{"n_layer": 21, "d_model": 192, "n_head": 2, "n_kv_head": 2, "head_dim": 96, "d_mlp": 768, "vocab_size": 1647, "activation": "relu", "norm": "layernorm", "norm_place": "pre", "norm_eps": 1e-05, "positions": "learned+rope", "rope_base": 10000.0, "rope_fraction": 1.0, "qk_norm": false, "attn_scale": 0.102, "bias": "all", "tie_embeddings": true, "parallel_block": false, "init": "normal", "init_std_qkv": 0.0361, "init_std_o": 0.00558, "init_std_up": 0.0361, "init_std_down": 0.00278, "optimizer": "muon_variant", "lr": 0.0133, "lr_mult_qkv": 0.5, "lr_mult_o": 3.0, "lr_mult_down": 3.0, "beta1": 0.95, "lr_head": 0.0037, "grad_clip": 1.0, "warmup_steps": 200, "schedule": "wsd", "decay_fraction": 0.63, "decay_shape": "linear", "final_lr_fraction": 0.0, "batch_tokens": [16384, 32768, 65536], "seq_len": 1024, "doc_mask": false, "z_loss": 0.0001, "train_tokens": 305200000, "steps": 9631, "dataset": "wikipedia_en"}
MLP neurons of a small language model. Each row is named by its layer, matrix (up: input weights) and neuron, and shows model dimensions 64-159. Each number is 128 + 32 x the weight over its row's rms, rounded and kept within 0 to 255. Numbers have three digits each.
Before each neuron's rows, "fires after" lists the tokens most often just before its 100 highest values on Wikipedia text that the model never trained on; "fires on" lists the tokens most often at its 100 highest values on Wikipedia text that the model never trained on. A number after a token or word is its count.

fires after: " s" 15, "-" 14, " E" 12, " S" 10, "O" 7
fires on: "r" 57, "on" 15, "end" 7, "ra" 6, "d" 4
L3.up471:146185155079118129132130123166188099141122119127141139121133168120112134159111156128140124156131181142174136135068096104193175136133173094056164114112084121144117059134179205132171116098097078171139120134071089124128125167156089099096093144152199158091135079105172175106082091120137185126

fires after: "a" 18, " f" 15, "ust" 9, " F" 8, " l" 6
fires on: "un" 33, "ield" 17, "ed" 10, "ain" 9, "ine" 5, "ep" 5
L8.up631:166132117104157128105120111144182111096127157021113110159165124120100135129123069121111126156154119138157071081105114099142166117092070180115127102126170052131106139091111143153119086037104152086102151125136157130109109164145091112133154103143110104098130126197152149154129145159156098178

fires after: " D" 19, " act" 8, "ad" 7, " L" 7, "in" 6, " J" 6
fires on: "o" 23, "on" 22, "iv" 9, "i" 8, "im" 7, "em" 6
L16.up31:133097161113140141111133117116200104129123149170133130159144175150158112152143124143136111125095125080199099107084092159093124167148115149157153167098115130144159123127122106111093130139143160142174189079096106087115089138170147104110062109136170114168135152136132099187168095123150087133

fires after: " " 60, " r" 9, " d" 8, " h" 5
fires on: "3" 24, "1" 23, "ad" 8, "el" 6, "ra" 5
L15.up50:120137076111115142049128121100147160169124099104128170109141136135121144131151133097131120101162161100111119139075085161085164147111160127195096063161174159201097133075092114151106120201176200091102116079125201110127106120082106170151102162124058120153106091107168128109143159158142120166

fires after: " K" 23, "k" 14, " D" 9, " Re" 9, " v" 8, " R" 7
fires on: "n" 27, "ie" 23, "i" 15, "ate" 7, "le" 7, "otes" 4
L5.up436:081110148117178170123116057187090116164141129110107150152151105150154173157078157173161152162121084118137168110125108132108135138122077172104149089087046077154143096118088138116185122136140161095099128099161116145142085138128053138137103127114110111107128088083174062154116148121124099103

fires after: " " 33, " D" 7, "ron" 5, " b" 5, " B" 4
fires on: " |" 25, "ut" 9, "1" 9, "ir" 7, "in" 7, "t" 4
L13.up276:176129116102142143105151105175108093103137104151162124123160133128157123158132146154123076149091142138141163187090078094166168094163099103124098088141194125127127141075163106130141088121125181087152173100151168099082124184082137140114148125129074111152151185082148096077062139074161153091

fires after: " S" 39, " s" 10, "ens" 8, "s" 8, "S" 5, " L" 5
fires on: "ou" 26, "us" 13, "ix" 10, "ra" 5, "ab" 5, "'" 5
L5.up566:142128160095191153106132098135133188141129127151096137114140122147135087146130229103124067157151112183181102193081129098093114143147086110155112150107181117176144126136138175115132153159097072154059103098068153128134144130082107168121097121093090083087133123129120160100103137186211180138

fires after: " " 40, " A" 6, "r" 5, " |" 5, " Br" 4
fires on: "1" 36, "\n" 8, "ig" 7, "2" 7, " P" 6, "ren" 4
L16.up616:104184115120144183110088136121115122101170195117081120099095168110145121148070115143176192108122096122176162099113120096141137025163114130164162147129161117123127193069137141103115145103160136101133176093100107129135121152099133201189162154151115152060147107129169111142133138070151132075

fires after: "–" 41, " T" 9, " " 7, "-" 7, "re" 6, "#" 6
fires on: "0" 27, "our" 10, "1" 10, "2" 9, "un" 8
L7.up757:169125106130139162102073106166113149133144162092101113106123127164170122112141160165137090166146124127204135179102114106156170088088100125131145085160128087104150058140147161114127154103024067152137112102158107194187093139124175116112145107151058167088127097114130102105114105122137111133

fires after: " le" 26, " Le" 9, "w" 7, "l" 7, " sh" 6, "ele" 5
fires on: "g" 30, "p" 16, "ip" 15, "w" 14, "b" 9, "t" 5
L8.up292:104110208118201184092112107114107109132121143155141142125146149172075158148133056165167137130148136077139098059216149098149149096143138135133188170128138150144094148167092182107137072147088131091109144103145065114183119111132124104132125178075055105093133144202144114152169064159153166126

fires after: " B" 49, " b" 29, " " 11, "b" 4
fires on: "ron" 12, "if" 12, "ur" 9, "ed" 8, "oy" 8, "ol" 7
L5.up123:119158115126140121103194166104118094117159151103119166131151142089169127078115126157085139101092080117153164098069118131121112165154066160144078105109108149166089100149106117169156184137142123187137140106195160161148089139110207078150147130124121098125161119179120177097152141147092042089

fires after: " " 58, "1" 7, "v" 7, " acc" 5, "." 5, " v" 5
fires on: "2" 19, "1" 13, "6" 10, "ir" 8, "3" 7, "8" 7
L12.up194:096111095164109129102091169166165133142157143163047061121119224105136114169099116109127105048134190129149182107091097168082178079089127097066150067180171107119141138104130148061126136141180109129110130111105160128137170153111172190151130147141110107142141146139068087131142141086091204140

fires after: " " 22, "," 20, " the" 15, " \"" 7
fires on: " " 39, "2" 22, "I" 18
L9.up558:121070145130127120119080158059066138090142122139074085165142148120100093143127155113101134163072147082027126083088120142128136060092120139128171125156149145108120111089097063148093121109166056167169074048083135136089182184091127094148149105157167188104180148156146121160091144119094137167

fires after: " K" 32, "k" 11, "id" 6, " Sp" 6, " p" 5
fires on: "n" 33, "m" 28, "r" 7, "h" 7, "le" 6, "ir" 5
L5.up208:115119149146106110122149054099106164207123136165102089158159106148151150100150109148132148165017126124093101091140141099201144131105102089168098132149096115125145137126106176088194111144137117110136121112149162123145063100198062169150136090101121077111171203123166118111077146156100082163

fires after: "0" 19, "1" 12, "2" 12, "9" 10, "8" 10, "6" 9
fires on: "8" 13, "6" 12, "1" 11, "0" 10, "3" 10, "9" 8
L8.up85:165132138196194122157140132121133133094120132149065159162128154206149173108175098087150171103127071107146092179168094050137156144109124133125136019146154097110118142139111177117105090134090155159083182164057147106127100125179110129111101146191112192121101120094154075155077131116107078130

fires after: "A" 20, " U" 13, "nd" 13, " O" 11, "I" 7, " Q" 7
fires on: "t" 36, "er" 13, "d" 8, "ue" 7, "m" 5, "ip" 5
L3.up170:144136135094072126129134139159090159152146117131106126145124143128122122109138125082092114153133144045152097109138156136142057115098071153104084112134145158136112130168092147130118105152192119093107239125108073130162191152058140134136136146117049152093167110128153122147098048194151206140

fires after: " T" 45, " R" 18, " D" 12, " t" 9, "T" 4
fires on: "ar" 21, "o" 21, "y" 11, "er" 11, "et" 9, "am" 5
L5.up198:104077163147041113072102145078156105108113154115110170110142122117114080105131121131148096177141167064172117128125087139101142141148088098120079136185130102155111135124111105121136155116142118158243135125126114073133125132123158148125077130169115140117149116106139058194176130120130048111

fires after: "7" 26, "9" 13, "8" 11, "6" 10, "4" 7, "0" 4
fires on: "6" 13, "8" 12, "2" 11, "7" 10, "5" 8, "4" 7
L16.up706:131129125128173103097045126129081149136129105098122132089140127122103113098161153141135130122168147150180146142149118151148144095110152153120135136079117131129141133129130095090139106137126106133208101135137172073108132126148135094098117206135080167163121087122028122159138173144124169129

fires after: " R" 14, " r" 14, " B" 7, "ch" 6, "all" 6, "l" 6
fires on: "ang" 26, "iver" 19, "an" 6, "eng" 6, "ive" 4
L12.up110:143096098157091133096134151096150144097151148106132123139172204105159069144123070109149122122165188211149139109111129088079115104154157152141088112135137115111128130099162056172120129102157105180093103109129108147148080184105142145184059096116078136158074032195107140106107149127158114090

fires after: " ra" 25, " R" 24, " b" 8, " D" 7, " g" 6, " A" 6
fires on: "il" 13, "ail" 11, "an" 11, "th" 10, "ac" 10, "ce" 9
L5.up211:127131072106171118183118183142107108108177125111216106096185154142123120135091083136163090159080109140085113138112091177071106117115175143155093151150078143155116158175090107105166123191149146134088129155156157107130105118091082120115136144104131107119106108140085079059120151118168139173

fires after: " M" 14, " p" 13, " P" 10, " Sp" 6, "p" 5, " dep" 5
fires on: "os" 42, " th" 10, "oss" 9, "inn" 7, "uk" 5, "ec" 5
L5.up534:093133124080108110141135114096115201181117116119130079155173135104095109135067156097176186091162167181136090118088142094131085159166130159120125133147147076142122146112082105149167071121125146109114073167158135126117089131132133157153180102096130128106090111131119102115140086145166151094

fires after: " B" 20, " l" 13, " m" 7, " b" 6, " M" 6, " h" 6
fires on: "y" 39, "iving" 8, "enn" 7, "ive" 6, "i" 5, "ip" 5
L5.up675:110125092156101218135104097101095097091179124113163127165165089132172095170099130091144105096047136162144175145168140144130057141158092093136179115145094093157189149129115126091098106129127156149083095027116152137091151104160135072154101154115164181076103102105152130163123156144138103115

fires after: " fin" 15, " sp" 12, " f" 11, " F" 8, "oc" 6, " p" 6
fires on: "ing" 15, "ar" 14, "ished" 11, "ad" 9, "e" 9, "us" 6
L2.up140:160159102139135157113120106111101146144163126164127148132147081084187154134136124096104145162170183129103113097140122116109095166155108097130143113175119131156149157114138169132117058153085101080113091098134174115021138118144152118077204182103105067112096097066105174125123214136130083156

fires after: " l" 27, " L" 22, "ad" 12, "il" 10, " g" 5, " Sc" 4
fires on: "eng" 18, "i" 11, "oss" 9, "im" 8, "es" 7, "ir" 6
L10.up595:175123087120115153099148060151108147150096120137184140154109142124117042194139124135145143144134120121144116146155068129109126161103132129140150095139110182139168146132134136128135118162128089135105160099121113083089147099151146155110051158162132107111136184134080186151178121105173133123

fires after: " em" 18, " re" 11, " v" 10, " prom" 8, " adv" 6
fires on: "pl" 19, "in" 16, "ill" 15, "ared" 5
L2.up443:160162087129095152088097147122114113150103084091104142135132180148154151143161121120083144088140143194065125173119089129150168127109168080150129081121125121108136133112154095163136095123155094098114116143138120134126164117088203126093123116119129156115102093099058124143082116114106135110

fires after: " " 35, "1" 26, "2" 11, "9" 9, "0" 8, "7" 6
fires on: " |" 33, "8" 14, "9" 12, "0" 11, "4" 8, "5" 7
L7.up26:173122202112165161134092102158163073147117101099092106130096191169089177117090133046159170087095133133141173147069110113096161144103117126105126187152143110184148187095086165101117119078205138098136118102150105140089116136103093098148145128107094123121136115171133117135082100069166155116

fires after: " " 39, " (" 8, "–" 5, "," 5
fires on: "1" 47, " P" 22, "2" 10, "3" 4
L18.up251:126140185085150131123114118166121116220183103115107152204105089115106132184116207112126085110168166142161134139109106144144150146135090166172170161157140109110132088092132108102088128176140193104112172059128093149118091128117095153129125161122095123100160088112163176172123166186141137120

fires after: "z" 32, " re" 12, " s" 8
fires on: "uk" 50, "ve" 10, "ug" 9, "g" 8, "ung" 7
L2.up231:113061137077126057103141123154111194136100127155081141164135109127070141181077109057109105121124121098138144103067107180125119183120088102143172091108104131125105198106144104149095099114150130152144125140163166110149114157127139126085117171139120165167088074138139110065187099102099156103

fires after: " " 19, "–" 16, " |" 14, "|" 9, "0" 5, "1" 5
fires on: " " 19, "1" 18, "2" 14, " Y" 8, "8" 6
L18.up640:117148105093199155102109107135131149132159170136142149127154164147136149103199133116172087173131047176162106158112167133108159085117138102138139148175141100105102134069101145095121126151066167131126138142153061131132160126096133120130189060117060070137171141125133088102126139124127177043

fires after: " f" 19, " l" 12, " comp" 11, " comm" 9, " F" 8, " s" 8
fires on: "on" 36, "ri" 15, "ost" 12, "r" 8, "ared" 5
L2.up614:152213096106130131130124136085174131118119096101107146131138097150152125135135121161154160120106144140149055138076088097125095153130141134130162115142129112152119180097153143073153111136128073121100179120165127144111109106151214118100124170187164089161135062105138155133117123103138122120

fires after: " d" 37, " D" 23, " C" 5, " H" 5, " St" 4
fires on: "." 39, "em" 16, "er" 15, "en" 10, " kn" 8, "est" 7
L3.up365:138102139190118067131152101052128131130122097139124132116142143138138169178101061160111128164106200091048131142140148109143142041107102189167125129138066093175113086090144117120142078153104071144150088133125142136165143080106156175118178123115117088162133126103111096135126127085115130091

fires after: "\n" 25, "ran" 17, "ag" 10, "ad" 10, "is" 8
fires on: "g" 31, " " 25, "d" 22, "on" 16
L7.up266:159128171142134134174128140150083104115111141154187145137126085109141098126110086132209139129161142122159201093104122107158154119136095121135181182111090069123135145136100092118233139138126146123110147173093104070092140163109084165164127124148106144087133171137120084086119082092173109168

fires after: " (" 43, "-" 21, " \"" 11, "/" 5, " " 5, " un" 4
fires on: "l" 40, "g" 10, "t" 10, "n" 8, "h" 6, "z" 5
L3.up661:121072091167137127142191166125135120098136127102137128099181121149149123133069132183108078080156090082120124138131115123116168115099123074092145086146151123201207115072118119102159099060114052189187109102112159203088087085120151050156126172121137098078082128110175083104139127145121135140

fires after: "-" 18, " (" 17, " \"" 12, " un" 11, " " 10, " st" 8
fires on: "w" 21, "t" 19, "p" 14, "y" 11, "c" 6, "0" 6
L3.up152:089124138120140090150192114164089102094173142119072140137130064158176127137063127170088125105125135097133150097149093137165178121156208145118161080207147123117072132075142156169108098145106106144114050131102143179129113098149151082085131150114121111105147136157162093065126081165064174146

fires after: "ict" 22, "r" 11, "ol" 7, " em" 6, "aint" 4, " offic" 4
fires on: "im" 22, "ig" 11, "ial" 7, "ion" 6, "b" 5
L9.up55:099114143145106160103106112177120166097080097169097188201099098124107121139071086173097084127118128056145048121096139132113070100164149137071149189113127134128078080128148101117112110149133186117115104125153089166173145154132168118065098074141141127124198130163110103112157098149093113151

fires after: " m" 18, " l" 16, " a" 12, " s" 11, " L" 5
fires on: "angu" 20, "arri" 16, " count" 9, "our" 6
L15.up707:154081136115161133094116142151131120127124132115072165099137092084227078136128135139147113099129133109157177115097128118077108073205102150098154128113122156078070082075108192067145074115103101151140163102133113068218130094111137150168054155120163067148139146108048111164127108129107131147

fires after: " R" 13, " ra" 12, " gr" 12, " ear" 8, " g" 7, " trans" 7
fires on: "ad" 24, "l" 21, "il" 13, "ail" 13, "vel" 6, " stud" 6
L8.up656:121130170126115143155113163142147117124141138148201103104126186134093150146127140132090113109175127106132163198091114122045129121127132111179021088148150108201154110199144082128161094123125197104119018142117115083141099136110106141159120153172151122087152184135066167108121111183111112204

fires after: " B" 24, " M" 17, " R" 7, " m" 6, " b" 6, "b" 6
fires on: "ur" 17, "ol" 17, "ib" 10, "ok" 8, "urg" 5, "aw" 5
L7.up674:113140142143182115203099092125152121110134128172166161093095156100158136105086116136099130122128108164175140118055117075129128146150100112141153127141183188118067103115117134099132133106133143146098130125136109142115041127104104107168107133084128108087173104138079141065191133135127126063

fires after: " l" 31, " L" 10, "p" 7, " O" 4, " at" 4
fires on: "eng" 16, "angu" 14, "ine" 11, " number" 7, "e" 5
L10.up671:189091134161163109111097149093122084192069065121135114136164144092122134134065083121116088152102125145191138126134114161140137120169113149125119087124139154103109154077143141156137114100124125121125102071154119101138143139107146101166079095147119095079129098139074082177211152132103123199

fires after: " re" 15, " b" 12, "re" 10, " s" 9, " B" 8
fires on: " long" 15, "d" 13, "ric" 11, "ug" 10, "ark" 10, "ig" 10
L3.up725:124080082123136092107162131165063127093150155139114082154137138053133125138077080118103133111136062149153166112088130118107121187150122155153154111107106155107076164121093177128130130103141151125125165154169143184109114144111171165147151176190100154156071118084118190132165136125136153068

fires after: " in" 37, " In" 25, " at" 5, "In" 4
fires on: " " 85, " (" 4, "io" 4
L5.up639:103130157127146108138103164144075126090149189184115133096104154108148128109169139131166135129154043180080030169168101133068148139133081073132102127145139111133101146144150148162132120105171097151158129142128127114107129106133039107132125179091075164155109128074159133151133103128182095190

fires after: " " 40, "0" 9, "–" 7, "1" 6
fires on: "1" 44, "3" 10, "2" 9, "8" 4, "et" 4, "0" 4
L18.up195:104122142118107129125181153113128116166121095109116124119167116138160102109149160156166140112128138099154190162061134098171131159140181165154112151155196109118103136132177091094107112142113137073138148138150065082156131150119161113123163076170133141100099098127118147133142173099060131111

fires after: " D" 37, "S" 12, " M" 8, " H" 6, "us" 5, " d" 5
fires on: "art" 23, "h" 16, "he" 10, "ire" 7, " Res" 7
L5.up474:136110119169095168158161092104190173132181131120109166126073082131139113122135114153062154080135126036136169134097167211111168128109143127105095166200131144181168119141069102140099171114151102130141096137109162183139076178073131125154162125147103079124104161188098133111137110148116143121

fires after: "0" 42, "1" 16, "2" 11, "3" 11, "4" 7
fires on: " |" 100
L9.up384:050127118131073152099164116152124091155149159102105162182140076103137144135150132093170144201111138117131110117127164120145166072133158161156063145078096136156134090073187091143146119064162162120162142138164116135142131142059142125144107095153151153079056167111165161121166079145124123091

fires after: "9" 75, "0" 19, "8" 5
fires on: "8" 23, "7" 22, "6" 14, "2" 13, "1" 13, "5" 10
L12.up588:136061144130130123116097174193162181101126130186125070151151193138178070085149174145149151108144152194209079108067095038147157119145133108177109114147144127143076134126132161099097073089219170134153172099149162128114155113133165100117125096116112094154171153122127132120124134070122156126

fires after: " b" 14, " d" 13, " B" 12, " M" 6, " D" 5
fires on: "″N" 12, "ied" 12, " Is" 11, "i" 10, "ount" 9, "ial" 8
L5.up443:118135104132123132128149084129134128133172080105177113117070099148149120103104128118104096123146128159148140160102108143117100118165152144108127139132092182107122177075080123087104102160160114157141148084175233136131107105163166136164111146153111137110049111095118113180141112120128118053

fires after: "ir" 36, "r" 15, " Har" 5, "th" 5
fires on: "on" 12, "ash" 12, "l" 12, "ris" 11, "rop" 10
L5.up224:064157157142208123148050092147141121106137161171160129114106162131105137185161112132121132134175131155123180147132117097207143126160101138157100109148135142081135108124063080146138078062151160083101148087144091135142161136141185137109113108099135146099140146140169145163158107148190178046

fires after: " b" 18, " M" 14, " k" 12, " New" 10, " W" 9, " m" 6
fires on: "ill" 36, "r" 27, "a" 6, " York" 6, "ash" 5, "rit" 4
L8.up66:149170121095107153092090110105138136134155151151154158137178074176122153112134160135064136122133154132081166161151169094168137179116130096157139126136112161160137131118161167128130146117132060125140158161128109128131070088106165090156208125115106144083121135164117132105097111137173118096

fires after: ".\n\n" 43, " |\n\n" 11, "s" 10, "\n\n" 6, " " 4
fires on: "==" 73, "ite" 10, "e" 7, "pe" 4
L9.up443:190146103190161148098112116087130113166140131115149104123104175137147154153125138171109196126128100128159172114160108084143116179153124081192113117105125117123092160086041111131131139155174098146160121055106118153177099126110102159105152163076127159084084083138120085189145072065124161140

fires after: " P" 27, "P" 24, "p" 12, " Sp" 8, " sp" 5, " T" 5
fires on: "op" 23, "ec" 17, "o" 8, "e" 7, "l" 7, "le" 5
L3.up684:117135063104076133116143170079067091131133155114115141086139080109136134123122175131125153154082114060218123093169129108076206133142094123159096080136203168136191107162097122114140103133135082112157126121129117188126156120141132128104175173128169132104053090154122112169131131118130168212

fires after: " R" 44, " D" 20, " " 13, " r" 8
fires on: "y" 21, "an" 20, "ad" 13, "ac" 8, "ice" 7, "et" 5
L5.up708:105154094154163090130169121133115084151165109118093119072158104142147143106064162186097085128102098117100184125086055111192156143118163081153086117131093072191158145143099129160103136151078149188157126175113166115129129090056074145172126194111088120081150197175174051114156118127151137132

fires after: " " 34, "–" 16, "9" 9, ":" 7, "0" 5, "1" 4
fires on: "1" 27, "0" 22, "2" 12, " ad" 10, "8" 9, "3" 7
L16.up202:153171099144199124150138182096130123094096145096109032125203106117161156148110113173128183128159174105123158099131131109114164153132203145186089130146173111162096104072126175080154144182116184158141116133123106128113166120113088140082153075103129109140099102116154087071127157070084135127

fires after: " V" 22, " v" 21, " b" 7, " s" 7, " T" 7, " t" 5
fires on: "w" 20, "is" 15, "erm" 13, "otes" 12, "ice" 11, "oard" 10
L3.up691:095132129125109169098153093140093132099177117212102144089129153133117186104100075157094066137065135110195136184119078107135125089107119166122111097130077126117110150107085118071129097088133094119083143086144111152137146127081158136086144109109128076120141095157150117122081158165070137109

fires after: "0" 17, "1" 12, "2" 9, " on" 8, "9" 6, "ed" 6
fires on: "6" 18, " the" 17, "7" 12, "9" 8, "8" 7, " and" 6
L15.up634:035199151164198150125087086133104129119137077114117109132174112123078152097142160062107165092130075194113118124180084149122156077159235158129114137148148138119129135186159118127125142095148141090112139114118149072108104177157111096078126158158124140121145090207136138124077091185147105139

fires after: " f" 24, " s" 17, "for" 16, " S" 12
fires on: "man" 16, "ou" 14, "aid" 10, "ol" 8, "ig" 8, "em" 7
L5.up750:127215135177131169054093164156123138150122160160144152100095118101131132112158190108132082109175134132103102138090136119084098184144107150127110166116111158124147142104153157100118113092133097137113106133087179145104123140139131106102154128132084155139155130088110194117080122152123114160

fires after: "-" 17, "H" 11, " " 11, " (" 10, " E" 7, " F" 7
fires on: "e" 34, "h" 30, "st" 7, "he" 6, "0" 6
L5.up558:136124093090116148150204108067141090145163093138120113095129081115169176140121111128127118162157132130069164121149141132133179085133153105106115102151088167159135084125111102140125124082134103157180119124123145128073135129130103096070177054139124097110111107153144134120117131048101150109

fires after: " W" 15, " K" 14, " w" 13, "ro" 10, "aw" 7, "o" 6
fires on: "ater" 21, "as" 13, "x" 10, "at" 7, "em" 5
L9.up506:108186221149141129130127126140091106115091141193108106124189070167149096114082101135169110149136102146158123137157156114117113081106148171091059134144146107179187146120096152078152148150122129077053102124177129163176153144115103099160168051125121111140079165158201174157149044099150110129

fires after: "ers" 18, "s" 15, "ies" 9, "ents" 6, "es" 6
fires on: " of" 34, " who" 15, " from" 10, " that" 9, "," 8, "p" 4
L10.up690:153086141114152185122150137152108154077134082123160043107106129131066106160116168147152119118078173127112095127087086130122141089154124174124090128130149200097153138096158138103112112066174141129146087093103164155225118153178117176083128156142149100122135071177138126118080085139082126178

fires after: " B" 16, " K" 13, " st" 11, " W" 11, " M" 9, " w" 7
fires on: "ill" 78, "ash" 9
L3.up294:161178143127118123125159127088119129107144177165152099095106100123143099099097140118123131129113103169106176104151131127124109151116153140136120189168117167157123067145126143160121142127098126100088114159134135121122133061150114159171156115098153070117125190154121098123117066164188155070

fires after: "0" 26, "2" 19, "1" 10, "7" 8
fires on: "6" 20, "3" 18, "0" 17, "2" 8, "9" 7
L8.up336:128108156105136101099083086126100152094111117123131199134124170189141141126107103083142200144088124119107132158127092120131096153117088099104109075222127134089099191134108163133058113141155119074150138112139190065135128081166083121114081107157114183170170155090150138167132171114095120100

fires after: "1" 19, "2" 15, " −" 13, " +" 12, " $" 10, "3" 6
fires on: "1" 32, "8" 13, "4" 9, "9" 9, "0" 8, "2" 8
L7.up213:128139074145131127144104130094130111129126150120143090132173106096149126125166148238126119160156129128098161108108148135147062154166149167134138125115104115139137172124181088111132075129125114118107105181077055146145112175102118153073142085100101113095176145148126174095125116152157101171

fires after: "-" 34, " re" 20, " \"" 10, " (" 9, " '" 5
fires on: "g" 32, "qu" 25, "w" 15, "c" 9, "gr" 7, "v" 5
L3.up4:160115192129103095174143133125160128139169114164170165133169109123097117129119131098118080085141156074191160188106091115140109098194124046104116104167133076136090170052155143150140113083115128156142119145165142106154111109139160055133166160145126115056197129153199119025127130110107131135

fires after: " |" 37, "," 15, "2" 9, " in" 7, "9" 6
fires on: " " 29, " |" 16, " −" 7, "8" 7, "2" 5
L12.up552:127143194150109143093141149160137121124179121157153123106167170155162138139064108063169139114116127119143099112165096084076108126115153153137131107178142100149106143057188191081144113111143153117122093132130188088059120159119085161152131145095085105128167140074109129171125127102150097139

fires after: ".\n\n" 33, "\n\n" 20, " |\n\n" 12, "==\n" 10, ")\n\n" 7
fires on: "===" 88, "====" 12
L2.up685:120113143142170121148130097123158119126128137110155103142060210142136120106117130175159132090100132161057151101140072135128047065138160073120141169092122146101089137129090115080163133118192150114088134132139188100062138182113079125115134118074114156114125058121131141115133042102081146114

fires after: "1" 24, "0" 18, "9" 10, " " 6, "4" 4, "." 4
fires on: "9" 17, "1" 13, "0" 11, "2" 8, " " 7, "5" 5
L16.up645:138118091131152161096155166134089178081120190162101149150148171077188120097076135137107105093159166163129127084126135110142181163118143153104123142114149129129097047110115138113136133121122161127118147092157134146189178107141123111083116131151113164151158097165125124067172072065105099163

fires after: " qu" 14, " bl" 12, "l" 11, " v" 7, " Bl" 6
fires on: "al" 19, "x" 9, "ide" 8, "ock" 8, "an" 6
L9.up348:095086126055174169109095155107072102109133128139100108135111124145134089105198137135063139114145158114129159142109122113104125113104129198163126071126113133121124126149155153057181145136193143104110128157112145141104088143134115139130134116147165154118114134121111033115190105115096066092

fires after: "," 67, "2" 10
fires on: " " 82, "0" 9, " |" 4
L10.up377:131175118167119085181139134097134135117134123153134094176169165161096075108091151092119142168121139105078068124088135123092199058149096086131133138122153091179105108139171097123168133076147143116152079125167117102076149106095178092136100121164166154121126153152126122211145087171107067084

fires after: "1" 31, " (" 15, " " 13, " $" 10, "2" 9, "^{" 5
fires on: "2" 29, "1" 28, "0" 9, "5" 8
L12.up643:131099120136072099080124125139104131117106151112161082124163158159130094116140166131110136126164147158100238170110150195175125092112108149179125080113160081174185144156139062139109138115185131083123143127167150138154104122132148139085119125096103132070178077131118165089092113158105130163

fires after: " d" 26, " T" 13, " R" 9, " D" 5, " spec" 4
fires on: " part" 28, "ol" 15, "am" 14, "iv" 10, "est" 8, "em" 7
L5.up468:138120142225100093159144104129159163125119122168122163104131129126113132106105130181070139137123134120120106200178125104147163120129093159142096179149099129124114120132122086144103132163157169103118121057153164150077136161154142180157084122107121058118147051116130080125122173144110125096

fires after: " T" 65, "T" 18, " t" 5, " Sy" 4
fires on: "h" 13, "enn" 10, "w" 9, "o" 8, "ay" 8, "om" 7
L3.up692:044057139131141159089142154116115147177095154107119192134092199102074124195092120116089171147127158104124141110154121132088147121163122125149139124187096094108147151125046078170163142105141168152181092142098108128100098109148154091070130118083140105120101156138137160158103119137115063129

fires after: " J" 19, " K" 13, "k" 12, "id" 9, "j" 7, "p" 6
fires on: "n" 33, "u" 13, "e" 13, "i" 7
L7.up404:101143113131139156166119075111131081116156186126118181123191069159173129035166152134131109127093141175157099107126151085175130112135054141064134112069120147135127177101170132151147146078150139172110119103077189154185142123147056157159151139150081063127142143163124121101103120088132094140

fires after: "–" 18, " " 18, "|" 13, "0" 10, "1" 9, " |" 7
fires on: "1" 27, " " 25, "." 8, "7" 8, "2" 7, "0" 6
L18.up419:090120136169136105100138142184149146100106107106138128159138171124172160114120165125119166141125140136102061152046134098160174085163129086176095166133141158129143168152160097091125108105093111116177138158073078106145113118144128162157160065159124156073123184095165126133115123142179160097

fires after: " l" 25, " L" 11, " g" 10, " sh" 9, "r" 8, "w" 8
fires on: "aw" 27, "un" 10, "w" 10, "ip" 8, "ang" 8
L9.up0:160131131112146162115113101139132118101075106184106134170141109147096196128112075133142097163127208102153123127180156106096125113166146142142145099121134132162070131108111118135145118173115116109109080106150133167098115109136142138113151107127160138114132142146104159123115080117131178161

fires after: " " 86
fires on: "2" 48, "1" 39, " " 9
L13.up27:130099145140176148090150147136089151085119122170138124117113152140089090093108085120161102141132112120148164179051116109115168059109111119191159131172188176114158159094173111173047128148154174136133153071157163161128095153092126110134167099161163149090161108149139139107161115046087098103

fires after: " R" 51, " V" 14, "R" 9, " S" 9, " re" 7, " r" 4
fires on: "al" 17, "iver" 12, "an" 10, "ant" 10, "ay" 9
L3.up280:127102117178111154124140107110154126141142137114128136123089186122138058084165102174157134171125148124158116117121075129117071154143127149123129120082073132103169165087171084097155155135119097113157127156099109132149035062083154112131115115138087116127103130148146114122134089143134127081